Weights of a small transformer language model: width 160, 6.67M parameters.
MLP neurons of a small language model. Each row is named by its layer, matrix (up: input weights) and neuron, and shows model dimensions 0-159. Each number is 128 + 24 x the weight over its row's rms, rounded and kept within 0 to 255. Numbers have three digits each.
After each neuron's rows, "fires in" lists the words (lower case) most often at its 100 highest values on Wikipedia text that the model never trained on.

L4.up301:109108145091157168114134135108123144117103138100151110115108089138084121127125137090135102136147145122161109130158144114128145151133166104085119137123182147107090101120110138157132119125143136128141123150134149135198132054165161112099147179110121165139116145110174136101119117113113109072113122137101128125139096105100126164168113136129090105138114129136071117116151102114147104094157105138132140118145142157129131134130133136131128142143165115165125086108079117113109075181127116
fires in: "born", "from", "place", "her", "website", "location"

L4.up204:088135154121124161093120114076132155133117110090150102104133164098103148132105145122134119116134140107134152185142137116139112113097106148114106080116151147106112140179072081164123112128147141147114109173101168152145143145158191125086107105114123121121144164106144151161120134135114100102117106140115106131125109134107131160137068168096092154102106153150160120135145113157094114117160139129132136154146152147161108125097147147108143150134117124104117144112152114138115158176175125
fires in: "the", "to", "and"

L4.up206:123158127110090093175141148123146133130122150126133126114135151120116119117130138110152104144147112094135116139130121080114141116149126163143141094066089170074100136110145102114109088159088135184124124137165148133107154124158154153085122147091128161103152104113148188115154129131160113129083149122102155112094123124091172155147150137083134104117128117109131128141108099130120134097164075142176157142176141140129122110140131163114121125093115118137076145136095142149116130131125108
fires in: "to", "that", "will", "following", "finished"

L6.up281:149111106111115120088058118115109127168101078116118152136121114142149154159146151075136121121139137137140166151172096111125107184152181106096108101068177109087121152107121145137075093124121121131140120140119156167142117130166108143132136128129106108122098141134107145103150109143123120136117122111127123127110151140128099183131133145150126091122102145178145155137151097136122141116164151114123111131128156141163118106119135141072138150135077152155130124090091141172112132147125134
fires in: "and", "tools"

L4.up276:140121123110130125129120105092109145163126179117099114151118117116118134057169153150170124096147126127135110131154118137122132140107125117146155125100056101104146137071165110122142108129110155148124102098164122128137091161132133149134115122142137122157131141183137128095129121170126150095117103151111149120139114162091146104140117144124128114142112133160120156200112101118108126132154126139088102147181133142131135097175166092149094170123119103115146128104101135118091081109153105
fires in: "of", "only", "that", "early", "those", "remaining"

L6.up390:102108122126092132117102133150140156163141119106111124110125131052128149127189138105202126121170171131157120122136137168108095170121157125123162109145147113142149148129099134137147131160145125145164097146118092125126139128105120118114126122161124098118109164152107145108092067165137127148145121112116122125119107125094095123128086161068104094074125122161118157134149119086147140130105101136126130140114157112129170125094133103141101099165122132106151156094104144164144123115128140
fires in: "part", "u", "i", "us", "star", "fairy"

L8.up173:083129153117125102119099147130155105164100162128118133106093127109122134143145141107143115144132189135131126101121173124167135105084164133170104100123185160131153122116132090122137159117140175138136095177141153145139148153102107101103116151057121138073150179157158124119135138147118116115089119098121137112130145130140121173134134140088137121100113107121097133146130139129108135121128131114097095161153145152140123108154138116132111190111087140153144100131098080140084137122139134
fires in: "on", "frontal", "is", "in", "a", "along"

L10.up260:127120162144134143110115148142129153150114137121165118126117129094109114142087109132103137126121096140171131089154124091124116154132106132118115102132163125128157167120117070119147149084136138133150135151139134130169144108157159102088104157112132089132161129135105119135164116128100150121135137111149141127182114138124116128144141163149107168090079154126061163099115125122132176075138113106132149175119120141072142118097146126083161161120137081115125121078115124111168154116092139
fires in: "an"

L6.up480:133134142081113105121106112155118141142097138132098133129125102088110167116156097142156112141146131148150123172190075125133118164132143172121164127068070112110151130123153128130136134132105146142118142135148177111139149128131135142131118157153111142164118140109121127115168095126150148092121101125101129144156103101140149118113137126112096130131116142107123101169118060133087132141115086156096152087163170155134133086143122121100120138114123102132165135138136092146103133195095111
fires in: "the", "a", "of"

L4.up140:106132151121120134154112151137129087099107119119123122138089126128130145145138136130138130149149143123147135146115133116124139095136188145147151123132143156072124107143152147153146118133084154130112181095102132092092137135149134124106170133128152134129175096102110109141104126117163141068134110115113110111111182129116150091113135127110082171140176128142105111141141125134142117154123114109134116091147153135095114094139145134140123162140153156098115090151076073171090120136059182
fires in: "of", "after", "episodes", "episode", "and"

L8.up392:100125131120141105143150097139140162143116154115116145121119147147142163097182110124134141101112103128130135158170102104168123086070125142120113113106112123109113133089137086103158106085158178144092169187098150122108147147131123123099118123112126124125113104127079133111170130132148121105103126073095094110139111133164190123137125146125121124119117136143141126123135128131130134127141115167135112160154150143124151077131107108106149137134157132185075088162127109131097092125093161
fires in: "in", "of", "to"

L9.up348:100153149131087117104131115149123148124114126129151120135141134078104137090161127062172111077125111193150118153137156111197097148103131107126116085126165128105090117127123086118145154123100152130102109130093154111135130164198149123101156098115155154118108127126139132124142097100121104078112120138122122142108132143138107134103109158096147120123138139131109194161117128145100163124110151134114099127152116150145163128107149123123139147130152099172110137107108106160116160108137125
fires in: "the", "a", "time", "that", "one"

L8.up320:139109147115110112107141125106129151089125138115119133104096137117137164077143143111137121155136123115141145154121154164169151147126142140150097166147149129118081137124121079124154168085115109161079139134164116164115127136117136169142130158116114135144112185140165131117129157135080129156123136109099128109089097089137145154128122112140118142111113134129075130143133145130134114073164126090123123116170154173100168088155113090097121155145128141098094089096112084157104127166145141
fires in: "of", "surface"

L6.up280:114122124104140189134098129127153131122161133108126132162102115119132162171164116120085118147129134139179135119130080080145110169145086118102138124100119140165120119117110108137111131135161161109117161123107161090109128107129125110093151139131123082137146126138115139126107150106116080119124122117119148143073121106136136095161082173169125136126125128191123144121115103138150085116146121100124135139148143158086134122156115142099178120105149061144110101134094173126127156162106141
fires in: "not", "for", "did", "can", "to"

L4.up154:157127161124128130128090134159104162134113133092116119107124115091118139124142127118165138147120080118152147107119127107133064164108140157155151106091114078083171151125133105121126087118117171127119153157129146127136154088122190142058146131158118141127092093127114129105157117098132128142112116143114106102122120184144121151131103143133124138145136120112176109108148101091129129125158142122137125175151134132115084120145120158174089175154090112128149127119117122152113125184155126
fires in: "s"

L9.up398:137102139120099153124090087135109136169156146104145104097094124130122144122121151106124089149129088138126129135176140135141079120161104159105139101098130098095139145111139095126111125142160153132162110161112115141118110112123127107123113127140132117195124131112158132109110111153154093100171149083109076148136085136145107117161119148176146116104122109145123150144079149169147127117132085141117106129165158116154109136150126094153134144095125151132111129064150109165126112183113162
fires in: "was", "is", "were"

L10.up568:118134126144111169100125121129160152082141178147147123132150162133092109133149098124085109105094114162186109150132150134106109135106126126113145112098114093168148151142103150121131114139142148135161156146112137127131134152159111087090169117084125115069143116170138145106136126108116110129141067096121173103129127133139110099153103164120131144140104110180101166158085131162173159068115103114145137130153121132108108140101139133123138127104129083132138078134112142151106126131127123
fires in: "on"

L8.up403:085119117130114171090114102143134168125094131157121117107153094115103129136125112102122129103146171120140123166193122150122102152153151124116165140142100115158089142131132132122144124161130156149154128141084142110111139105141127105130116145098110107150139145133138145102165092116124100114132112135120134154110091112056097110112086186140112115161129121129126164118129115149117163084155142143110162151131139190103154124166135112143139175112150101149109070088145091111132105129135111
fires in: "a", "was", "his", "s", "the"

L4.up350:156104172102147141092087123116127126172097139117110118124129067095107124137160117140147095104146135138155126125121164140099116144119096125135173116109106090137114136095099132135139102144131125121101106175076115106126144156152183140102124162109089166159132150130128156119119094115159114110128111150121121131157119153132124152123121172180151079099138151140118140131118118126091099129144145147107168136140146177155144095112112077126108173092141108137146170159099150168136130104141114
fires in: "of", "jost", "auxiliary"

L6.up234:140138135122164124134112127119144122127118152107126139115125109144144137086137133097130073118141142159142158149093114139129100163121094139100114156091112134087127161126151125160168130105137155140181103117137168144127155113169103107092142111109145105081152106123154167078137084173183102132090125114108129141122095150138142121119147152094140139131150101128146142110131124139159166129121113119090136081170129136147088110142126137103134108162113107129124098068090147177101132154078119
fires in: "in", "at", "on", "for"

L3.up397:141129129116136158123080125145146152104119114125142108165092075130152134131114116136172117105135111124162136156185134072138151147136177166111086150097126090075152176126084118109159168115161162139110159136074161085109159134141175154123100130112146116154117121096094127097110113107145131114080110148121124137127093122125154100111143142131145110139091141118130149139100122133124151121145097190110131145162143135130135122128119139118160148101141142136156120122139127163118113104087120
fires in: "of", "a", "i", "w"

L10.up482:133153191103093126124140145118074143114146141118150125116130133130152148150121132151133133116176078149134146119117109104114129110115128114152125145148144114149158112108116115102147110133118136159113124139132171153107139138120121097124114130122131121092147096113133132110108141132157112124081110083103143153087109120132111122104073169153164137142109131195152143175086114124091160108141140107138087157154141217099136091127104129117130196139132091141104119140107092119136132150161138
fires in: "to", "be", "been", "was"

L9.up29:098083147096135102096141162159092125103120147115107128129073089146181146129111138145094149154168123122134148159124101127143097105082086167164115096107118162111137144098127087130134119156120130117167127103139157104156124085150135135093170143157120137109199175093113150118135083134128115130137145115118148137147129140137132107092131140130145155110117106110114146137119120161145140116165127090095135154166161126158108100112148151095112120096172157100114122128115118138122160138159141
fires in: "of", "as", "to", "a", "began"

L10.up87:084129186101101133140119124117121156164129180115133116134147120116125140109139128134162111108123159116157130131155097094114121169157127128105137131120110113143165077132129112112150138116155140122148133157103138096103146082132171122148140133122119108122115116129097115086118091150176102113050125103146114106143121094129145111145122165138077110146103114124133118112101112148143123146117125117161106129124116117152144119207125127137116159111185124082151086070143161165147143119104138
fires in: "in", "of", "https", "pen", "breaststroke"

L4.up68:074095114103159120104124100145102116147134147110104133132122097140127157090142155134189138099121097122143136168168129157169154169081113103104129118111143156066131122154124116122144130107091141112141132122121137150107138110103134156121143109110149144140150137131134173125150125131112139131125143106117158081147145133104166166149120111168109129123087194146120119090136122136176144080148073110153069137131134112116175131125138105119103136148105156151123097104122109123116144175110119
fires in: "that", "vocals", "legislation", "of"

L9.up322:113133147101085078081099149129115141114130196133129114120146141083099160091178113103141127121105159172133126146145108104144103140153091101118106086112128152119116142086126088160166138162070154128172116147196097145111156113144125141114126167102135122122151155134098136156141122094163101134107078100132124095126128122147141138145157132120107131140127108148141160142105114113135124133182108117153139160118142162129142139152132135125105134141121120155096093136121096097136155099122117
fires in: "on", "a", "at", "for", "about", "in"

L3.up99:083096109096116100107132111121145159097110152109123132196094150147160147081149126140096105139134125135146130126127120132146144164144142151151109115165123136132143176122090151099145126071148158113139132106097156132101095134150117110111160121125106105111174162162129122086135123111154137144137118119118156115128131117154150157090115104148121129121121138134086116100087122136151115116170149081156145112121171144127120114142117148116077165120147138099105097150082122158097105180084095
fires in: "of", "from", "on"

L4.up541:144103141143120121076085130172115175148105147101124124141119138109100131134116117141176136152117119144149128142158170130167140151092091098138138122108121140105090153112119116164161106126107177150115131152128094137082108162122132136093150118103143117096143146140125105120166107140117108124105113117105120109101108181090120095114147117091125142112102116123153150143139131122165125154153093140160112120161163083117170106123112160146113131139153102121162152131099098172054150101138160
fires in: "most", "both", "of", "that", "other", "also"

L4.up370:145132138138133131131125092128117136116083111084124099120116110074116109115149162108132095164154151101143139116151077165140141136132122130161128100113131167102100175110100152120149184133123166134106142118092163124129130136128103088100120127133113108115128150155142187132124139144113122137087116110112156140087147137118149134167071160132125115121135138150134125134134115120111108120115107097113094162181158169086134092151146106108111160098099129135090165135164131116101151186171115
fires in: "to", "not", "would", "also"

L8.up39:137084159124145159136115102116133121126136135091154123094113100147141144104116157137164124100145106114133155167167157135129145166128103088133125090078113129096120153137144159135138106125132116117139118102131124144159120126141153122114113133113110166152119155129177086065164103120158115096142079153090130141122057122120114147116138150129134158147125147129117172130147129151124174122147080163107130111179161146134143135133137090104141120111142100106119126103103107140050164151139141
fires in: "of", "a", "the", "and", "his"

L8.up63:124111178111126117155156103158135140156128108117138108119105128124136144112092141085120138172127138102151106162138113116129147144118086119147127107142101203145068136099113149137140146133158155161140127167130102132144120143154173151155138130157117136130113143145109111115150107142180110082075069150141148100122091109071124121165132145150115122098128141084100108144105136120141172097156124139128161150125166163106106101138134128116106113139159137115142096097098092092136114139122110
fires in: "the", "his"

L4.up341:097151155111124158105137138131160134137096116108113127105127114132147137084184134127147137130100133174145105123137095123190163093095083148121186142098102108138133098092144095129146142112157137173134160127103126158125136130114115129102153168117099153108149121118105124101111106164120112079108084125139140101100082114147142159162150108148104122078106110120141125146156106104144145116143111122165140149142147174129107100123112130095118170114141166172138094174131155126108129106124143
fires in: "of", "to", "in", "through", "outside", "new"

L3.up487:135135147124152090148123161180150156138094117121136126088121129129100110115141137117157100152131151154165099121130148110126153109118130096164162114121095139128118096093126106136129086162097148176108107123146125157118137100150165136060106133092152143160161129108144176101151155149136122071095148127106162098101110097102143176105135106106136122098117127154127136120113120136134170106138101120136144159186149148139130148129108114133099130114112133085109149158087098151089134129081135
fires in: "final", "episode", "finished", "debut", "finals", "episodes"

L4.up499:118111117133158148128086169127100121123140172113139133112108095113128109152136136087121131132115174114153122099123128122139112141092093120102122119119127129122166148089129121139110161119099157125163122122106126124156178069090173124119165174138138109099093171168111101132114093155138114084086115145102144128148149133098158142135092158140070120099157137151091136145141101133122130105147130133149130145157144097092124150131120137156135133176134147136170085052128128106144123138146120
fires in: "s", "i", "ve"

L6.up550:132123122133158137138065082111102126136089162062115123127129145105123157140124164102126118166135084126171141157123119098126116156106115149174185125130133185143124094098164152165148122143110143181139158162131103112119109085159135105123138115123085089093121142119112164053124134132178113135106107109127159112104131101123101133135111161128137088129117148138090110113115132135124131113144139123148123151114148146064142105131153124099118154147134135106128114139124125144100115134139137
fires in: "are", "built", "not", "made", "known", "written"

L4.up360:163132140080143166125050106122156148120136126103128135125133137135131136128139136129170108100109169141152148158185113090193120142111150113168118126122124117101122146108065160114164159130190138144116106170119130095185109130163138140150123140129096119141132141141127101112146117134146119105096115147109110128131090117114103092119114135087099105118173131136090138146106116114094127137135158145082141113101155169109146113129144125104132175095141131130099105094124131112131131101136103
fires in: "of", "a"

L8.up534:148160128091106158097119117141106135183121125082133105104144075080115164144143142132171112101152112151160149101167131127131097127117091175107151114112124135114098125089154108163124130119088133118154127139124142131118116130143142144097157164154101115135155129086100135104134146156176088099136102082146100106135139092129098148142126159136105116145119087151125115126120124083113140167116183103138111159201131156135123117142128103135129157093142103141137150139142121114098123131088137
fires in: "was", "is", "not", "s", "hesse", "also"

L9.up195:105122163128085131141103159145097150128092166138145135115105158151144163116141122155131117135141110108127137102117127126129150126083130116149114113135111134131145146135095105079139102134100135139149102112114165139156124180146195150093137130066134133130137141125142124114157112093142166132124126144124126136139116146123162071090159117148128176148094131129120159107125094119131145122179120112098108122164142092133131140140163133121092208092130117132102094069109099158102100132097112
fires in: "of", "an", "the"

L4.up558:096110126141103091123146095118165157120094106102125120122113130125127137098139136093130122118115127052153136130122163144110128119158110131149163074128158133139135109112118121119128104080142160154081167145138200146064115161166109158130128138132134135141137120148129179130139087135116083165106148129155151112088128117104126137126081151133126102159151127123135137124137129144113117140172117103126151142135162126092151091153110118117144122114086150141072134120183126148119157144123165
fires in: "to", "defence", "deflection"

L9.up512:137102143114100113104123166105122142123098144107111140142109121133174102125147108138188091093114130113128118136127094074113144149137134108155099085114125138093146152074123145110131122092111179153129158165122147130164098158154131126119137130098118109105162183163163139152150105145127122153119139136149174145136114133119136144088135144152135126137110115123111165143148112169118125101149133083129132154132148148120129098116171086101139185114147120133113150080077105124126117180106094
fires in: "an", "the"

L9.up606:151146148136092150120096131121104138122137146155144100097142153100127117095105099134140127131117099149164118100159094175108118174144096093144142126147095137135163135132164144117132153153120144114146145155113139156180143141165153135100168139129086095144149121143108122159130093146087125113103091116125154141142120132100118106109170135142123181106116131145100117112141094168108149093137095109140131136105125150101145117076181072071114131130156121119098140103162112159100113101090135
fires in: "an"

L4.up123:145116162108095163138108117114106125113123135111135120146107093065159121135142153128155135123176122093156111121099106146157107188125107116099102128090101111122167137104107121123138179146139109149114130121113161082169144122127145078064182174118092144129136143156148102136128105118142111126116125151124156129097172107122123140138076174133137163150072128136132157118125116148153106137133157132118108125153141143114130131175141122142123125108106104129106095081129123114121119177159149
fires in: "t", "of", "d", "ve", "l", "called"

L3.up286:117132160123140138148115149139152150134131109113112115121059111116106147201136139141146131133145184167126089133137131137152124134102174113084130150116118112112151106105095101169139151174142090131142127156126158138107134110141130102125134167110075112104134133146105160104101149147125121124085111133102149112137139124094111117124120164132103120129124127142086131089149137093123111133150137166115135144157113127062133098154080135099160172160144145073124096144148152103128181142128126
fires in: "born", "is", "website", "signed", "through"

L9.up71:119125107119131140142094120145143162160123137174147103139132093144125134132147121079151135119134098196128126138118102119163083187092104135103158124114124148089078135113124127156130137146100168158120070137155155147103136114136173080084138117112117135136095136090137121143153142121139065074125102109136156124139124156103153102134170134185124106124131136127109121113130113121119156145146150116111103156115155129123094126124142154112146127107147125146135138062155099131102123170147137
fires in: "was", "were", "moved", "get", "became", "took"

L3.up575:134129149125138085108097160143118123123095157115128119106107138127126149130211116130130106128113151146145142144106100143153117162098140125135105106117151098133138122112057130158146123098075159138158123163153161139107129141144115098112153149134120095160149166151083103154108127210116139111138085115158115127124131109167148121082104110133085139099145131130149128157135109149107117151135103161157154157167145132092142140089140134104139100151094103119113125118132138115136133180108101
fires in: "they", "i", "you", "we", "there", "wieneke"

L3.up327:120114122154119158131090102166111171084129119113123107166137116138127122098158119089158124149152144108144147154107144155089129108137166141180134108117150105119117194160142149116129098146102137146144089084131135117109178161160113128105129153113150119138142119099085163143139124129144137109072141128093129074091127085109139138099153126134127173115120176110112164162129116147138162113134122134113155071130126118149131110122125144162147131141090145159080125101129136159128121142110170
fires in: "and", "life", "health", "frontal"

L9.up287:163097147113112120107128092155055126123123121139102118099126116098122144150167132147098156146134111135151144147119087082133110159139145142163137138101154125110112120076116121197114143140150167118102124097121147113068104109164150161112148146169087116145135145153119125135138139125145137115130101128167150159060157165118137113085132125120081144128101140125145136147140074149140129090147146077144138135154159139117123140075136103148118135113144164123149128141133113138097132138144117
fires in: "not", "to", "t", "proved", "he"

L4.up332:119124110150158142139140130153119184163114154120129117136097149113112141104165142141105125132095125167145128185123145132128127104136110109183149087111064107128153099156123132108191115138105125119150160094129125157080133136113135098111169108159143141122176130144172138121091105125150135093095126111114124099109137115086149078116164145132134141166105149125087114123099071123142162111107115150095133115162158145144133140130156132106102154100139136133133102092117093138157107120092110
fires in: "to", "that", "and"

L3.up483:144103133078168110123144160161131148157119118130125108162076075096135148110129141116136113094180163096143167127146106102156118114123095164095148111124106141111105152109104117153127118123138166137128114103108153125154159107112176144096136137120109116153123111124113134150161097177163112110147119163129148139140129099099110133143117145112098108067127145135117165109107100149114157105124103192141092107138158113083150104142121111134117116101167117146128120100129145157125184169115127
fires in: "the", "cd", "a"

L8.up359:126163116146116096098117128182116176174084175140136102122101152094143137123163150102120105169103124160130127098126117129147140155103131117145147123129107118109139144114161096110155169166145130137179124104124158132150161134165167129115114139120108119129168145141119114139118131126107143094152120122126159147137128117129151101148138122096082131088089172124126152130148115122141131123105160116106123134099124123080129152139119095109127164112117112116188112044151162097094121159134090
fires in: "an"

L3.up365:130103155074064091099104101141120144159131086123133134105135142163137137121167132135109143111120110176148101145157156091169146160075143128144122121123167152143137138126131110132144155111127145144116125148130163182097126164159149125098118103103124125099155151136123181122142159114085145174117111123099116068133128103141143148137132122081109114180100114123139125136091099135126126109129167111139090145107123111116156102129145169109123144172090139138125084127102130117129122149163140
fires in: "this", "on", "south", "that", "code", "in"

L6.up264:115108159094138144083121084102146134129118126057132126131143180122168121132150141074105140146128131167125111155196122119138109176118157132124168127126162157126142156124119123131122106156133149119200127158118137127129137127125114147105128138124141079137141122169081158081132161102117131134121130139085141141147158121132138156118154130095126129086132143145179123143116075165116113085123102129117129132116161108097116132110169132110098127122130102132109073109128151137095110115124094
fires in: "and", "or", "then"

L8.up386:132131164141128130126139112136137149124111139116133123179104152143107153140153131102139088136130108145141091151146129126164108119155167106135093094125146121134112169139107137102161115112124131088169116135095198077141119108155126127073132126083168089082133147138100113127132149106124118135152082123112136153116142121102112107154119145150145123078154122135128128142136107097136128132131125123092125135157164164118136126191123155161110140082100127108131080146075067166100117096139137
fires in: "on", "by", "from", "before", "for", "when"

L3.up564:131144123147127130127092095125096073122135145131123107112102103127122152106136105155102138119104112111141153092139063121134144141101073170127137109114124082108115109153127108127090149097129141137105142151156139117135152129134132086115147110119090134133152124091132149122145163107153145094150106148152145077165130107159163091137169151120140138128110154156168107142110104176146127106130111085136091131138127180170128124140113114130121216161136124119085114111150145146136108165123150
fires in: "of", "neutral"

L4.up59:123132122117134113136130130128146121112136119151138122072092112101144140095155122139132107130107150148164140129201090121120124134105116153191115125118102113115100116096088135141173111141163139166154147118089111111160157113147128096111127170133105120150132161134149101127142118107141140129119126113058132115137109099115153109131080134121128145116135106125109115138143126120087191118142086164150147176145168176127114112116146132096092155068142132122098128089115130074134115166137124
fires in: "of"

L4.up286:119114139141123144104098098104137181121081121113109104094143128091103137148121135127103104164125108138154128151115107162157100165161086158112145088130160108115113158125137113180117169126131146138152164143109153116101108077132128068125128100140103119117180116126149155096103131105161168171149085107144136126101110122144138133104098120168128099121134138161090126150118096117177126120120150120123151166140168167112129121166145130104114139099139127147112151162116128128105144166079123
fires in: "not", "by", "will"

L10.up244:122142120126099130117141170160123117113116128111105127134109096085160145129158130144170107125155134104135160111119147107096121158119116130142123161137151143094131170174130076158155112113107124105141121142114150113056097121157145099113143108130127107094138178137128160099156107168158137145135123127167141140121116170107141119066100166115100115123113154148092150126090120118108138086106109126162124141117153168096169108141181176099153130132123126112110139109090146106101174130122126
fires in: "was", "be", "were", "been"

L6.up102:074157133150146115096110128111106130131153139099121133102121122132161102123097158109208099154137177133148092094133096122119153151113109121108137136082108130107129163122095160116104155095067162140102169129121164142105177153110125087092163132101155120129145099109117143107121147140162111130137126103120173101152122139096137140135151142150134148141129102148141152138134106140165110122113070145106099124193148119123149147137132126134119110122168116171116114122110152155122132147096113
fires in: "also", "by", "express", "later"

L4.up121:139164179116092160094163161111160131154134163150134133118151120119157161095153111140106138094158125123164115129134137117130117117121093128139123143111130123097120097098095059119148121146121118139127163144117133161140147107111171124053166117143106121151127126159142149112167095124120107089105136120151121110138100108185127116134082152129120104089133099101141139128139108124136132136147124109086156151138125128148132136167131125119095166086157106098173126083101134127131083125074111
fires in: "of", "in", "his"

L10.up69:133107150099097094141165100190153177139152116107125130107136110092133166108160120115162114099091112151132158193126087120130096132097154129122146078112134105127121151112148116156154154122164110123141154154144079139185123082161128151102119134105122111127167131123140132072086162171144117125159147129140124103109117134129133112132152154160097119112143138150122112119125080132154099135137121144090120130125139117145084129090166097096128136100140114152135155126116100150132146116116089
fires in: "a", "ottawa", "and"

L10.up393:128139125108118164152093131127095129173147108126136097098092110128185155115112123137157118133129101171130156146139127102110090150113106163097102119086164139113109154130095077160141145124128129130109140119123175095097133110150152123112138174102148156117122168123165116102172111086144118134091156130141133108126052175087136117150121169168116115118153137151122130110123111143100113133135129125165112139185130165163112133129128107130164153104134147132111134074144112108119146127103130
fires in: "as", "was", "became", "appointed", "awarded", "with"

L8.up199:139124183107138163100095113132118146130132130118139129124131121142196144137120091156106091136162139119139117167137152073134120148109101153089117122072150107128116115103113139157104080132128162147158140174108120120110143118142121132122191124110102124071146168171130124113121127114176129136138123071168157152133083147135152106170131140113099119148097121135103122131148109150157168148109103109131127132129126147103125122102076116093097141130132146165119144084104149148129142100151124
fires in: "in", "on", "de", "as"

L9.up247:138105135138124120118084181168102172154120123132103129129138121070150157087155163109153123109113150149138109139107099108159104090152142153132119118142119134122123168130104134126118143168093171181092105131158156147090135108150140087077116129090126137125120089134145146085122112149138115134084150149139145089101114153119135120114151158126110156128149128107114169153103131162136138089146128124118089147131132116145120128105131101180138139074121110093169149130084153145132092112122097
fires in: "one", "a", "season", "the"

L4.up334:115137123127133134108103110130132147176145157101115133113078124136133135092205116142149126155119130145136098123121108090131125089143113165103139103090147130149112129104150133150171184078110178134143137120165141131088143090129093118134127140149120161104150147121144166129081072147152086111139111102139173133116103124092128129178142108128124120101128122144101109135107083133117146134125175102120118128146150133150134080125125110148125137085165114188090130111150122118156129116131151
fires in: "to", "over", "of", "south", "north"

L4.up612:120123146121117142142119139103140109126090152091157060138082155120119134145150155107120092085149156132160106163122095138144111125141146133135133108097182135131109141133117132150163120092105174147163118128130183126142127148142169111145123162127131085122124165120113145083135146166127123134105135137108141099103131101114129152157114111135119122096139104144147108119143127118121147101122132141089102118188184142123110086155151127088113189158116123132106138095117108151068130165083129
fires in: "and"

L4.up30:174094134114105130101116148122086120173123180118125117151109113118151129128152099148147105139152163136145109102113155117103098163110126147136094122094119114140117164120110114117150111105097161158114132129134136107101154169144133135116182177106139155120137141189134158148113108084123128085108105118113143136120131091108160105171087164147161089131130123127135179136113064150132101159125169154096147118131128165135128118153114112118083164092157117170142136141158133123114114124122107
fires in: "of", "later", "among"

L8.up367:101116195113090118112108163109108179161113124120139105111120099115129120143157149126117134136095115121131114135120116136161135141148097134154135088120125117131132127103097155196131118187117163125145152122115172136126148074107106100096117140141090146158126188161114111121095109149135147115113116102117163123138148138107149146157102137163123121116110149157065112125156105124153136133146124098127163174147199120086104123107139104105103122101157112148112104122125121128099149147150106
fires in: "to", "not", "t", "can", "of"

L6.up211:159129108123125112147117136106168138144134083100129102129140161141136132138153151099135127130131152126135146113132144088140144146118098124145159081119110132136143166112081121137136104095139122110203124128163133123111101104116167116114117145139130068160165125153156148148127127154157097103060117108124135153124121097074122180112136170123145123094105133126150126154167114105125133117152132116134139109128155126085105123133162112064143129179082138116129121077074133127139115158113143
fires in: "and", "preceded"